config.yaml
num_hidden_layers: 16
hidden_size: 384
num_attention_heads: 4
num_key_value_heads: 1
head_dim: 64
intermediate_size: 1024
vocab_size: 2757
hidden_act: "swiglu"
norm: "rmsnorm"
norm_place: "pre"
norm_eps: 1e-05
positions: "rope"
rope_theta: 10000.0
rope_fraction: 0.25
qk_norm: true
attn_scale: 0.125
bias: "none"
tie_word_embeddings: false
parallel_block: false
init: "normal"
init_std_qkv: 0.0261
init_std_o: 0.0261
init_std_up: 0.0261
init_std_down: 0.0
optimizer: "adamw"
learning_rate: 0.00121
beta1: 0.9
beta2: 0.98
weight_decay: 0.039
lr_head: 0.00513
warmup_steps: 409
schedule: "wsd"
decay_fraction: 0.768
decay_shape: "linear"
final_lr_fraction: 0.05
batch_tokens: 32768
max_seq_len: 384
doc_mask: true
train_tokens: 360200000
max_steps: 10993
dataset: "wikipedia_en"
MLP neurons of a small language model. Each row is named by its layer, matrix (gate and up: input weights; down: output weights) and neuron, and shows model dimensions 208-271. Each number is 50 + 15 x the weight over its row's rms, rounded and kept within 0 to 99. A neuron's up and down rows have the sign that makes its largest values positive.
After each neuron's rows, "fires before" lists the tokens most often just after its 100 highest values on Wikipedia text that the model never trained on; "fires on" lists the tokens most often at its 100 highest values on Wikipedia text that the model never trained on.

L12.gate587:47 22 19 64 30 62 36 54 66 49 89 21 77 59 64 44 49 54 38 45 67 09 38 36 49 50 39 53 29 68 39 49 29 68 48 66 57 57 48 61 56 36 58 45 29 46 72 56 61 64 58 28 63 36 27 39 53 29 47 37 27 44 60 23
L12.up587:52 38 35 64 35 32 35 56 47 40 72 55 66 46 70 47 75 32 57 52 34 61 57 32 46 76 39 46 44 84 45 55 62 71 50 35 64 83 61 42 26 51 25 42 68 59 75 36 41 27 40 48 54 43 08 28 40 52 37 66 69 27 47 67
L12.down587:38 34 40 66 52 38 41 59 56 60 56 36 55 63 42 55 71 47 77 57 72 44 44 50 63 44 24 57 66 21 26 50 54 44 44 17 28 59 72 50 28 42 58 45 56 41 43 27 58 62 41 50 58 36 67 43 34 46 45 64 76 45 46 45
fires before: "|---|---|---|---", "|", "L", "H", "A"
fires on: " |\n", " C", " D", "C", " "

L12.gate561:49 48 74 63 33 68 41 40 60 32 38 42 77 50 31 51 85 41 88 34 50 36 58 50 20 50 63 27 68 46 75 56 53 68 44 57 44 56 53 40 40 81 64 27 31 42 56 66 52 57 70 57 67 48 47 52 49 62 71 56 58 63 58 33
L12.up561:29 45 40 45 43 29 35 33 48 37 52 34 68 57 54 33 45 61 56 23 51 33 60 04 47 48 40 70 63 63 34 34 63 23 67 28 73 60 28 48 44 46 50 25 56 52 48 34 42 54 57 41 59 45 49 43 48 40 49 47 49 22 50 10
L12.down561:47 45 67 66 61 56 41 57 15 48 38 33 44 46 71 62 44 73 69 41 67 40 64 17 51 64 43 77 32 34 28 38 29 33 35 57 92 64 57 86 28 37 46 68 44 46 18 55 35 47 82 53 63 50 53 31 52 26 37 69 30 33 68 49
fires before: "ed", "es", "e", "ing", "me"
fires on: " chang", "itte", "g", "ission", "ul", "ric"

L9.gate868:50 45 59 60 40 66 33 62 26 50 42 47 51 43 68 65 44 51 48 67 40 66 51 31 61 56 49 37 41 42 43 38 32 51 46 62 38 64 32 53 55 26 35 42 38 62 57 24 59 55 48 62 66 40 69 61 49 34 59 33 44 58 50 32
L9.up868:64 45 49 46 53 70 25 48 32 46 32 49 81 69 23 61 44 77 71 61 56 45 47 49 53 60 75 77 54 67 58 42 48 34 82 73 71 43 28 21 77 51 17 42 42 56 72 53 35 56 64 59 79 23 57 62 72 50 52 28 42 49 50 40
L9.down868:66 70 55 42 49 61 31 54 34 40 56 35 55 56 76 66 44 73 70 59 31 42 35 62 53 57 56 58 64 38 61 32 12 35 52 30 37 39 49 66 58 68 45 52 51 50 45 41 58 56 32 39 43 49 62 41 43 48 41 48 51 32 39 42
fires before: " ", "n"
fires on: " September", " May", " April", " August", " November", " October"

L8.gate556:39 44 75 52 30 47 40 48 61 52 32 47 52 73 37 46 34 56 50 64 10 51 50 70 59 61 32 54 28 57 48 65 52 58 53 53 71 68 42 71 19 34 66 44 51 50 52 49 33 60 63 47 62 47 65 64 44 64 43 37 56 75 64 57
L8.up556:47 73 59 37 57 51 39 42 64 43 04 36 65 58 68 48 73 28 52 77 63 27 25 30 56 71 42 55 59 89 40 55 67 53 60 31 22 58 74 66 48 58 30 28 54 54 76 41 40 67 54 62 56 49 38 29 39 50 36 65 52 92 47 41
L8.down556:69 67 18 57 52 62 54 25 49 42 46 62 41 63 38 71 77 44 90 71 33 31 68 10 94 34 54 58 48 55 38 30 37 70 38 43 44 47 56 63 37 85 56 42 65 29 54 35 43 60 67 82 72 57 46 46 66 27 37 86 64 65 37 39
fires before: " ", ".", " |", ";", " |\n", "|"
fires on: " |", "0", "in", " ", ";", " ("

L11.gate621:71 30 56 65 54 31 54 80 75 44 52 59 64 66 64 40 51 85 10 61 42 42 39 28 60 84 77 54 72 56 67 37 34 78 71 61 50 65 61 57 54 59 25 46 54 53 40 58 38 52 37 59 62 38 81 69 40 46 45 67 39 33 47 52
L11.up621:59 37 35 57 41 58 24 59 47 45 32 37 45 33 48 85 31 84 65 38 56 27 35 33 56 60 09 41 66 67 52 56 53 30 46 37 46 29 49 34 61 31 66 59 62 62 41 45 26 71 46 51 58 48 47 48 67 70 37 52 41 39 61 58
L11.down621:58 52 43 69 54 45 57 38 67 49 75 68 48 87 45 48 66 53 61 44 46 40 47 48 45 68 36 50 59 51 53 37 50 35 39 33 64 57 37 42 31 66 18 46 57 49 62 69 22 39 54 70 48 64 71 48 41 57 45 80 44 43 49 84
fires before: "-", "ion", "|", "5", "2", "1"
fires on: " (", " |\n", "\n", "-", "ript", ")\n"

L4.gate725:52 25 37 70 46 49 21 66 82 45 35 47 41 74 68 68 36 31 45 61 38 26 31 55 73 43 38 48 68 85 34 31 45 66 50 70 48 57 33 26 73 60 24 60 70 58 41 57 44 62 43 35 51 55 46 48 28 63 29 69 62 56 41 09
L4.up725:41 27 71 48 49 69 38 63 85 76 42 66 51 58 52 46 62 68 33 50 46 35 18 36 43 34 33 25 38 87 45 64 51 41 39 26 47 42 46 60 55 58 23 91 48 17 55 68 45 19 45 63 49 28 56 57 54 64 39 90 41 62 42 65
L4.down725:41 23 62 59 36 54 31 62 49 47 50 53 55 64 55 46 59 53 72 33 38 48 48 55 68 79 43 54 27 76 48 54 67 22 37 42 59 63 47 16 54 69 30 77 69 35 27 61 69 54 33 55 77 33 42 55 42 55 17 57 36 59 35 16
fires before: "|"
fires on: " |\n"

L11.gate710:45 64 58 55 28 63 27 83 37 59 29 32 54 31 52 48 76 69 66 41 58 35 53 32 45 69 77 36 63 63 39 52 36 47 42 67 28 09 40 68 50 69 41 42 58 63 48 53 66 54 74 53 86 30 55 47 19 47 65 30 41 33 60 42
L11.up710:67 55 38 61 33 55 47 67 66 25 38 60 80 67 31 69 51 53 48 48 66 64 34 78 74 55 62 66 61 50 43 50 27 22 47 53 40 21 37 43 51 22 39 60 57 52 36 51 60 55 40 55 40 71 41 39 46 48 45 30 39 40 55 28
L11.down710:79 40 25 53 45 72 44 60 25 75 42 45 60 78 58 59 39 74 60 57 38 26 43 33 64 61 43 39 53 36 42 73 47 61 60 42 52 31 48 38 56 74 61 56 44 42 68 52 59 41 41 48 53 31 68 63 60 57 46 55 41 25 44 44
fires before: " "
fires on: ","

L5.gate659:59 35 56 51 44 30 30 69 43 21 40 51 85 59 56 54 72 44 67 55 54 41 68 38 41 56 53 61 65 57 16 43 57 55 43 34 35 42 67 52 71 40 99 19 40 66 35 55 56 51 58 69 77 53 67 76 36 46 53 26 50 29 10 36
L5.up659:57 41 64 37 41 61 30 51 30 41 24 24 68 48 68 58 48 55 39 53 46 59 36 50 72 48 60 63 44 45 36 75 42 28 41 48 35 64 52 32 61 45 60 29 45 49 41 39 65 72 76 38 59 56 56 14 40 20 54 53 50 35 48 33
L5.down659:65 36 54 17 80 28 40 58 52 45 17 50 48 24 34 50 61 46 32 48 63 35 38 53 59 66 64 55 50 39 46 64 48 40 44 44 41 51 54 59 68 56 77 55 44 24 27 77 58 69 58 54 02 46 47 50 52 49 57 76 59 26 40 45
fires before: " "
fires on: " March", " December", " November", " May", " June", " April"

L5.gate114:40 47 49 58 43 85 64 48 62 37 41 33 78 65 44 63 45 69 49 52 54 06 75 51 57 69 45 48 63 39 22 51 40 54 64 52 30 44 33 50 68 51 79 50 71 37 51 82 62 64 51 34 68 59 44 42 39 52 59 18 60 59 50 52
L5.up114:64 25 43 38 53 60 47 56 38 31 60 27 57 68 49 24 69 48 52 37 68 55 82 29 66 53 35 54 64 44 79 37 24 49 42 32 32 78 72 39 67 42 60 38 62 44 64 62 53 54 59 49 67 60 58 58 39 29 31 48 47 32 62 41
L5.down114:67 46 36 37 45 28 64 43 55 56 60 49 31 33 59 63 48 39 67 41 59 57 75 41 37 64 52 45 36 30 61 39 65 46 62 41 34 70 93 31 47 53 66 65 44 47 40 32 24 36 39 17 42 54 66 67 50 53 63 35 81 23 44 67
fires before: " ", "an"
fires on: " January", " February", "el", " June", "ist"

L12.gate609:28 26 48 58 24 50 37 64 58 35 34 42 72 59 85 54 45 68 48 69 61 58 21 41 53 38 68 53 34 71 48 58 64 52 38 57 26 52 22 36 64 44 50 30 47 54 59 46 69 53 70 82 76 38 63 54 26 48 50 30 80 58 58 49
L12.up609:41 43 68 45 38 60 46 37 74 18 47 61 39 53 82 42 50 86 47 19 75 59 32 74 56 31 46 63 65 62 58 55 73 55 48 90 42 47 48 38 69 47 43 42 30 58 34 71 47 56 44 84 37 54 31 32 53 38 55 21 73 54 60 46
L12.down609:29 49 55 51 62 65 48 57 71 45 33 45 34 47 21 55 55 50 64 41 41 27 38 77 26 50 32 46 44 54 44 53 41 68 72 77 47 28 48 53 66 38 71 56 14 63 65 37 43 51 45 53 59 47 47 43 47 47 68 63 55 32 62 07
fires before: " the", " ", " his"
fires on: "In", " of", " in", " In", "uring"

L12.gate385:38 54 59 62 60 69 45 53 36 59 68 40 57 24 55 51 65 53 62 96 44 45 36 44 58 40 63 39 68 57 44 34 43 15 63 40 39 41 44 60 53 44 39 48 43 86 91 41 60 59 57 41 92 38 65 75 32 58 34 38 57 58 15 56
L12.up385:42 43 55 42 56 61 54 68 47 51 45 74 47 54 41 56 36 42 43 42 57 70 46 31 58 21 35 57 48 37 45 42 06 40 69 36 56 57 39 36 47 60 43 48 50 57 58 22 47 80 53 48 72 53 51 61 82 22 39 43 51 44 34 39
L12.down385:33 40 33 30 61 26 45 42 43 65 50 28 34 56 48 75 56 77 54 48 46 50 36 36 69 62 45 52 57 54 53 27 35 44 63 67 50 38 68 31 50 65 17 32 46 40 44 38 51 58 41 48 39 51 56 37 40 54 59 19 75 36 47 25
fires before: " "
fires on: " to", " |", " –", " and", "|", " Th"

L12.gate431:43 38 60 43 47 52 46 56 53 22 38 60 46 67 37 46 42 53 64 60 56 45 39 46 53 47 48 32 57 73 42 61 58 62 34 58 78 69 52 47 51 46 81 52 45 65 57 39 46 35 60 99 66 46 70 36 55 54 61 55 44 49 50 36
L12.up431:67 35 58 42 52 45 29 74 31 25 65 34 52 42 38 33 72 62 61 16 61 40 35 42 41 47 44 59 56 54 39 41 48 56 60 48 42 40 47 52 69 50 55 42 61 78 56 36 47 14 67 59 51 54 61 32 50 41 52 49 55 45 38 37
L12.down431:15 28 55 29 30 49 38 41 69 69 68 71 44 45 42 21 55 64 43 50 64 47 46 33 44 32 70 44 48 56 61 23 40 32 56 48 42 62 69 49 82 32 58 50 67 22 57 38 53 58 50 50 56 47 60 17 48 40 62 58 48 63 62 56
fires before: "ing", "es", "e", "ed", "olution", "o"
fires on: "erv", "v", " mov", "iz", "ir", "clud"

L8.gate664:38 30 45 52 79 35 30 46 71 50 66 55 41 40 47 60 54 58 49 76 56 53 82 65 42 68 45 49 84 51 65 44 30 64 40 51 46 39 52 73 50 38 51 47 67 64 61 47 53 59 55 33 83 54 70 70 72 21 60 61 72 66 64 41
L8.up664:59 78 46 64 62 87 40 48 59 61 58 14 66 49 43 39 42 46 49 55 67 67 27 39 57 41 57 51 77 63 45 38 34 61 65 69 39 42 64 85 60 30 65 57 42 39 55 80 63 64 86 59 59 62 55 48 49 27 34 57 76 61 49 40
L8.down664:70 56 47 60 39 54 61 49 84 47 65 72 46 60 42 49 59 43 53 59 60 40 63 44 44 16 43 44 61 67 46 49 46 53 56 26 32 53 51 36 70 57 49 50 41 57 55 79 51 53 46 74 47 65 40 71 64 20 77 63 37 54 51 50
fires before: " ", " Conserv", " |", " No", " –", " —"
fires on: " |", ";"